config = dict(
    d_model=320,
    n_head=4,
    n_kv_head=4,
    head_dim=64,
    norm='layernorm',
    qk_norm=True,
    bias='all',
    init_std_qkv=0.0272,
    init_std_up=0.0272,
    init_std_down=0.0,
    lr=0.00103,
    beta2=0.98,
    warmup_steps=235,
    final_lr_fraction=0.0,
    z_loss=0.0001,
)
MLP neurons of a small language model. Each row is named by its layer, matrix (up: input weights; down: output weights) and neuron, and shows model dimensions 0-127. Each number is 128 + 32 x the weight over its row's rms, rounded and kept within 0 to 255. Numbers have three digits each.
After each neuron's rows, "fires in" lists the words (lower case) most often at its 100 highest values on Wikipedia text that the model never trained on.

L7.up818:150166166149156110101144147122116153058146170132173111070107125089132132125094141130153123138084084159132150090108127171120130122111079140120108192153127149138124148125141114058123140163219069160192058112098101173126161160115092162142158143141128098139111147142137176133101134097202200182148103075147092147093165107157081126068128134066150090098084163185077170128107085157055147097094
L7.down818:114108110072093089165137132095176064118165099139156134112112107097130126132148097205087127157087136110085175118159129211150182113098136127143145110133117104109146172142123056134079121094118137142092128101154117122171148180137130110131146123166137125088086138116130118108119128140067110164117163137058129129180128106103145178192108121154119174159118093075122146213108148114148151112128
fires in: "family", "school", "his", "team", "children"

L4.up828:098164220182143063090137142125173106089120124113134112147159091121095226121082087136159110160121125214155094146112162091130171124167135087135130140119177143132131090168122134126075092076134068140119139092106099136086117169142121105112156117124142092134145094122092093166094162105133131075161180107131147153194117131098149099173171110129132132115087114135072179158098173184143150055191
L4.down828:071186148183136143143153132161138103111123175138092103130122129117175132112137067148154122116085158140165100142168145144090116165147085120191157061190072142141131094145131017107152136102156144131142109117150176105106182207144075140145173098120096151114166101140144129086117092137131151076136140144134105192145126070071146175113124142117096102107165111148067093108161158149154096107147
fires in: "medal", "de", "al", "place", "medalist"

L2.up620:100142107125073104101174109151196094112135129121125146125055109144125130146098138098171118128090124144193178161103158123158174133182101098129113097181164118036140079169181157097071124077076103140070093076133224108135132113086131119107098090147208098105082130136099118109114082141117152087109116150099104156160100155149096120115135181141116097148133163154121180093132119139082156090106
L2.down620:149102106139088098163073109098109158152093151075200127135126117081148141193133081120102160111110134103087089078139150140071137112142101110203112111147186178161145154200175120186059118160105130105142107188174161118138156108181136144163131131130175174144132128145096121132171169161109105044109132199120136114095119138097102101139152073107097120118149166098123100124146101115091114116170
fires in: "he", "isbn", "heard"

L3.up698:116135116120106094222170177103153139158125117103132123123094089115096089118121157095166148164100098091107131130083101113168133127162085121168134215119103165110157146126108171117084108117099090139178096110124143199173127153112127118165116142136099079032068125127114142128133142143171193132117095101130109149118122174136110162087152097070149117130114144188112132122049130117159172087114
L3.down698:140116132069145137107128076102062178158128169118063144099132145131060065077104218213089093147126124175102154116124124105069086096092082152147142147088125179146118110106081087158117152136148096111137140127182157156101218132104136093122147079166149127153127121153144168143099126102142119136117180114110109110127157157166144132148152150127068093116100147104110134162130120126124144150118
fires in: "career", "family", "him", "district", "people", "school"

L4.up1158:093187131180156160172067099178111123134171111109141167080115100176172149147113133079122096136133116182114169154077109110124081163163146117147127190089082138133126125114081128106109117169103087120141118142087122100131168132130132185176164150135090106154139050090064163129115161084144089105122154167106137073144155111108073079148082142052151154063139193193135172168076169160149157134099
L4.down1158:108080175180093104103136126243158095153116158159048126177104149142166108110156195153133079167100108196136151110130144125161129137142105115091127129126125101123105112168184093131112141171117099141094159138110148097144159146148152122176160187127137099119084127181119150086137155117097120039093104145101123083082133156133142129191075145171119157128111132135179149118145116157104101109082
fires in: "of", "in", "out", "for", "to"

L2.up41:066157096127048105214112155142130124052147125104135130145102155113131157111099108093144113131054196119152099187133155078159140104131063125122122105116113118115143079104121098131100123054065126101125097161162084149104135087156140118190099138143125103113191183102167096119094179149130185085151108179094094098114146157094105126139123108114101129119104110219159122126087119101099137089137
L2.down41:113151100147073100074139083088163139113110156169125142135129121134133151143085168113165137107116138093129116171164111151122128141151148183086146153087158152110198092115193138148125099166087160132100140150106171185130164148102095121124163141121139087200166135126105144141118078179134167127102145170089144101143124136068154120062204127132161111108113144077135114128144112092125076079087
fires in: "he", "and", "heat"

L2.up706:111102100136055067150171109179146142169100175140096118129182142026103159089163116076129102162127137081142153096139146062118118136110026092123118123113075108128153136141098113145124110124139111118108107184160191105137116140107145107135100134170113093096176132115107086123124131182173145109132112200093111113097095163116133076065136077123134131105101121141157128110161089147109077088219
L2.down706:158142088140087165128153149140120091129118157132094117129114148106108122105095090117152098113102121077150100101175175118123114105135076177148119115118128093111128114054140102150185102165113116064112151129138182062147169186101075079099103130126135146174203146139133134122151105109159183149126198147148140100159153111128133124122136149129125154114108113101096110141124137157160125101076
fires in: "and", "or"

L4.up736:090082158155156079101074137178123104128171177140103153053103091121128113106140105175142166138109126160132134134109150119104062153130135143083110148162095127111134154079114140104175124117076063133134138174100171106181190167135125100163143058145106094124149130096127103146160091124122152134132168095068131141200126147112095146050120105095189158176158151165156115131002093109156130177147
L4.down736:204068101126148166120091124154171084134151099093129179136126134150133131134109141146108077077040092142108132153145147131189085145083183139130139135149177112135109101163150156124150107130138102146145134142087152152128088109088073092156052080205099162164095107144111072111198195151137128134107073111094106163158075134138074136148103126144162132135120154146133138118147055202096124079127
fires in: "of", "for", "officer", "served", "a"

L2.up123:131073104125107151144136109142159118091136108142125163074029134108156165118172101134130148126153151135164160122133177134205129180069128108082128148114102111109111157132123083150120080132191141101168133186205129139138098097147184144123152086138134183113181131123109067146102190091100164184161144202118097111119192159126067050050127110111128138141130197098162071202135147148158119163099
L2.down123:126134132137117158134143091148135126132117152157132158114129150098163149076093178074129106127119154098135087164173145135120157145127104153122121123140133114071164081109158099128150074181096149069080146116160148078097116161128087104107112138065120115129216138079160085157160076188153142112066135121130138093190147171163149094135132107102147107057108142107122112154107119178124078111079
fires in: "and", "or"

L2.up1209:120059089166111148110151144119160093142140101143101125106153135092146098076169134077150161121051145126192123158141136167136142115097108059037103102076124165092133131156122086125123121139111124086120126152194178087081115119142114108177161179191208116083176136132116126091133129124179170150132155185133128064119132158152126071092136087123112128177169132103185090160101168106129156094125
L2.down1209:140121114117124127085143156137126120086131165162083095179165170125100153073097160133179099112101130117158093105200168160074138074094128145102088145097137145066130126129139098165148105149044113080127170141146206150147133155122090130136162141107164057174164148104158132118147091138108134092138163114156163052140154149122163091087111153132112165136108089072090160184126107126148151123107
fires in: "and", "as"

L2.up514:116096138130075146142090160118161093086172125141108205118118128102110132131171141181188128161097196062138167128084135103192082135075147101086151076100124151098213133113119105154109069117142130097170120135179119088084148143152116132134095163121121163075161158086082137092138169074121123151125090164136172087100165180145163127058121089166107128130106180085113085172091141178232124153211
L2.down514:099087101135105141096149146115167098089137173130071119212154157105132154100102217160198142062082106131167089115227144179125125104089197136149080106130117130117101090122123098176121139106080103125112161158123156100132110144092113171128127149085144069135153137127162129098118108184138164135103105122150114071161168115150169141105126117166068136099145124114069179180138153140100119092113
fires in: "to", "could", "can", "but", "would"

L2.up431:080089151140098131186111121176125068161115186161102081112060089114111110115175111184101138135094112151108098158113169018146125147163029142149097124153046132160134117154134108138101194104128092122158123151174157096135131138146141122156108154165159115072143153140061049093150181115175179063111138192103183081097129119201069115100136107118123153185133141097151134106143152151183128108160
L2.down431:138080104118118164109115133138136140065179178145067131112132142131121113044104117123144058104114174103146127135161146090141115119157102141113117147094154068101192154128177122159132130160065110078138123152179192117153145170068081133123138161084079101148186144112102124086126088099110145077133125136151200083115141094124140108118105159061139127168083128094124159170103128122089141150109
fires in: "and", "who"

L4.up1112:120104141170107105116103123164151078145153168146167132095074091116151153109145110102127093110105137177168095199128156106188119130160115080121133196128104124121136104129116142118122106115123094143143118146159100174094191117116111072101140073138162070069130117140104092125138186152169177120129148163115116184133182150051118121120124126136131099151116134091093186118094149160133132098118
L4.down1112:065064153089087161170152084177142134102123072106126116115118114132157155097113187147135088116096098116131117156108127123084053133135089127107130117150116129115163071133121163098175152180157137055156065085134159082129114109118106071152124167140153101109133160130063188129117142118173130107162129131142122135170156155178097104091136123102056127086110109158115134138141158171116102152136
fires in: "place", "medal", "season", "first", "third", "second"

L3.up896:075076102167070095104176080105163123112218144117101153130122148035141126101115096112168153116180144138197174168084198114101109139115078138136135099100098144139135129136153084104087102107101147061149123135176102168095155116139093145140138126118107056105178115081096115117148140068151166094090098131135132089119135186143117105097142111093130127125122189188138148217122152184106178086159
L3.down896:128144137117131171136160138154134126126112129124051122147120176124135101095129120098132090146086136127136103130185152147083114111122118159115107112134103138078115109110158107175133082150042133042127151086159218133126169193155039111136108104129137107153198136171166129096175070125099140147131108096152135115130116168110153097135138138104114131108115117182115134140088157141124122110078
fires in: "and", "of"

L4.up959:090148140130139051179144169154146090168144083148135139084149125112163107046127113080176145140176133197142140177148170146111133211134094076150124144135139132138066046105115210133112082150115091123158139137197135125110103094147165096163157126132150079098153095112118084105105147114093100124132082104081078087134141140154088139116114112082143106144157141180176183211072122114106165133136
L4.down959:098125105203175123113155138161114147178113095150045156154114133116104074081130068065121132169166122155180088168186104152160194128222121122172134104121137144082129097085145102153169124149113121106147122156148103093142086113191129146219150093138109139109089132147144071116135117141111155141191060169120121120150152146126133103149099122093196121102127124126161152107072162084086145123088
fires in: "s", "an", "appointed"

L2.up524:119100137101131139179139040174181143091102121104147103150133121102128152161190144140180137108103151131087173181096147132086084113149149085038147115119116155125164110133140088147147088119115179096162153106127130128089119141159089133142133168143074175094119119091137058121129159089088094133118152092116112092197139129210127071097162114135136168102086133182130085161107121125134142112136
L2.down524:083164078145156127092093121094102131136123138093081139082177091154192156077120142136123130107124102125124126150151179149048146100186114165138162118074166180154054151108119204163110118079107126132164125112111078129105182115127176129191159109170131105086136129114094098143196114149104162127109129147171161167161045143144155158106074131121087127104095123142084161139132160085127152113141
fires in: "would", "to", "will", "may", "can"

L2.up494:092128124137106094120112134135216122123155139155158100118085109200095107142128084099131158078091197160168096087119171149111117148149149109129096102178134089074131095118162174155091101070137197148141102082120176161140145133144153165147096147149124081173121103121164116121108178137125139070106069199092090164128087128098116108134130174103138138216198083193118134159139108153122175056123
L2.down494:081085151148151151117153085054114070108119163140178096134130149166155197168069095150142123165091203151151151094133136101127122156114167157085136204165172116120153100117147121179098103122141103125153127121112078206168111137123086095123118128138145150157195108122165101117148180147151132158082147074123151097113107094149170141136175135045138113103146138143146148141139146112087130084173
fires in: "he", "heat", "she", "het"

L7.up854:063131133083146078127092095138146174167096142145144065147108105136162201086135094120106108255187189166188059129108158152110158133062092163117155152134085117060070145132156137063128110117108135199138123126118205115130093124153139082150101110153118131118144173128153168125074126087102135150125109086119137104092137180150052142110102137135166105144113101130106130136118194079134150147134
L7.down854:121116061162168155047185127122159107117137073153091193107106182144101117141130121101174163115133096116093091168144119121145136155135178189106174093092103167188197125150144083151183121158128138101143161132206136139130121128088105125136172102097096158117082159148128075143121188104100096081150126138174134096118097085087153150193171099110137128088087159063143145115114095172134117081129
fires in: "an"

L4.up1143:117142214131107107143143117108110094145105106149153141113132119132084112113146145146132196112103150130146187120108133125170114153134163123121118138129147113089133130184210139151106077123178130095121125153131165132074167118123148081160141068104150074084188129123126082109102163095131099131121106065116108114205128161139118099114141131126129115184158103081169137131151131186148146149076
L4.down1143:144106139170125143157125088129169110138138134129108161206133224121141116116060135142142107108188097160121144130149141146120094148128100144112133087130088079083173165161134170119090201109124139105115141118071114089133134158208144118096110152088138137152115143113076147104198118118146122037149073152093148116140094108122146094079129083143147128138138152061146128224111114184111116103156
fires in: "was", "loop", "were", "be"

L2.up55:084127163156185128135140198135118099110113091153135145072106149064116146157101119180123080130121148162178127118079126090164120178106114084107145116219098127134145155106165170138091117085121149107105133188159106153050132107112092114108090111152149108142171156142107130110176220112141140150081110118116135124150151171129172057077098068127146150125109103080124092229063123149147101129195
L2.down55:123154141172106127126169104091138097156155136042123143171210133126153162122110179127171128107148091149190131136199150147113121164156130141103081120114093128083142119105130146096150158149138118131150148205119137154137102084154202151143140119085137091129112119138120102124121107209080112104158069147164092125168159148141096134127109109118078190108154143053134120148121172091126088102082
fires in: "were"

L2.up306:176168153120166147114146126129096059112118112146125191056120110097158123099153148180113031130086155168166138063117086109135130182152067101098133115143151112138122072157133140139149125121104112088075120237099112127073142093156113134117131104105119116105135125172131147123139199153158146140127097145122097073131061152172113153117117095131142140148157135131164108132099164156162120165137
L2.down306:166113131155141175104126096106148146123139080081125099214194159104133120113148230090080124075079089169160126142161112141112149119085130157086113108129121089104105080143121073180113143162100142116106151107119124171140087076141168153192131171135131142146129162141152162114136126148124075097153081052119162071158090128157096129144110166127108167130109130048135152157171142154161143168122
fires in: "is", "are", "were", "was", "denied"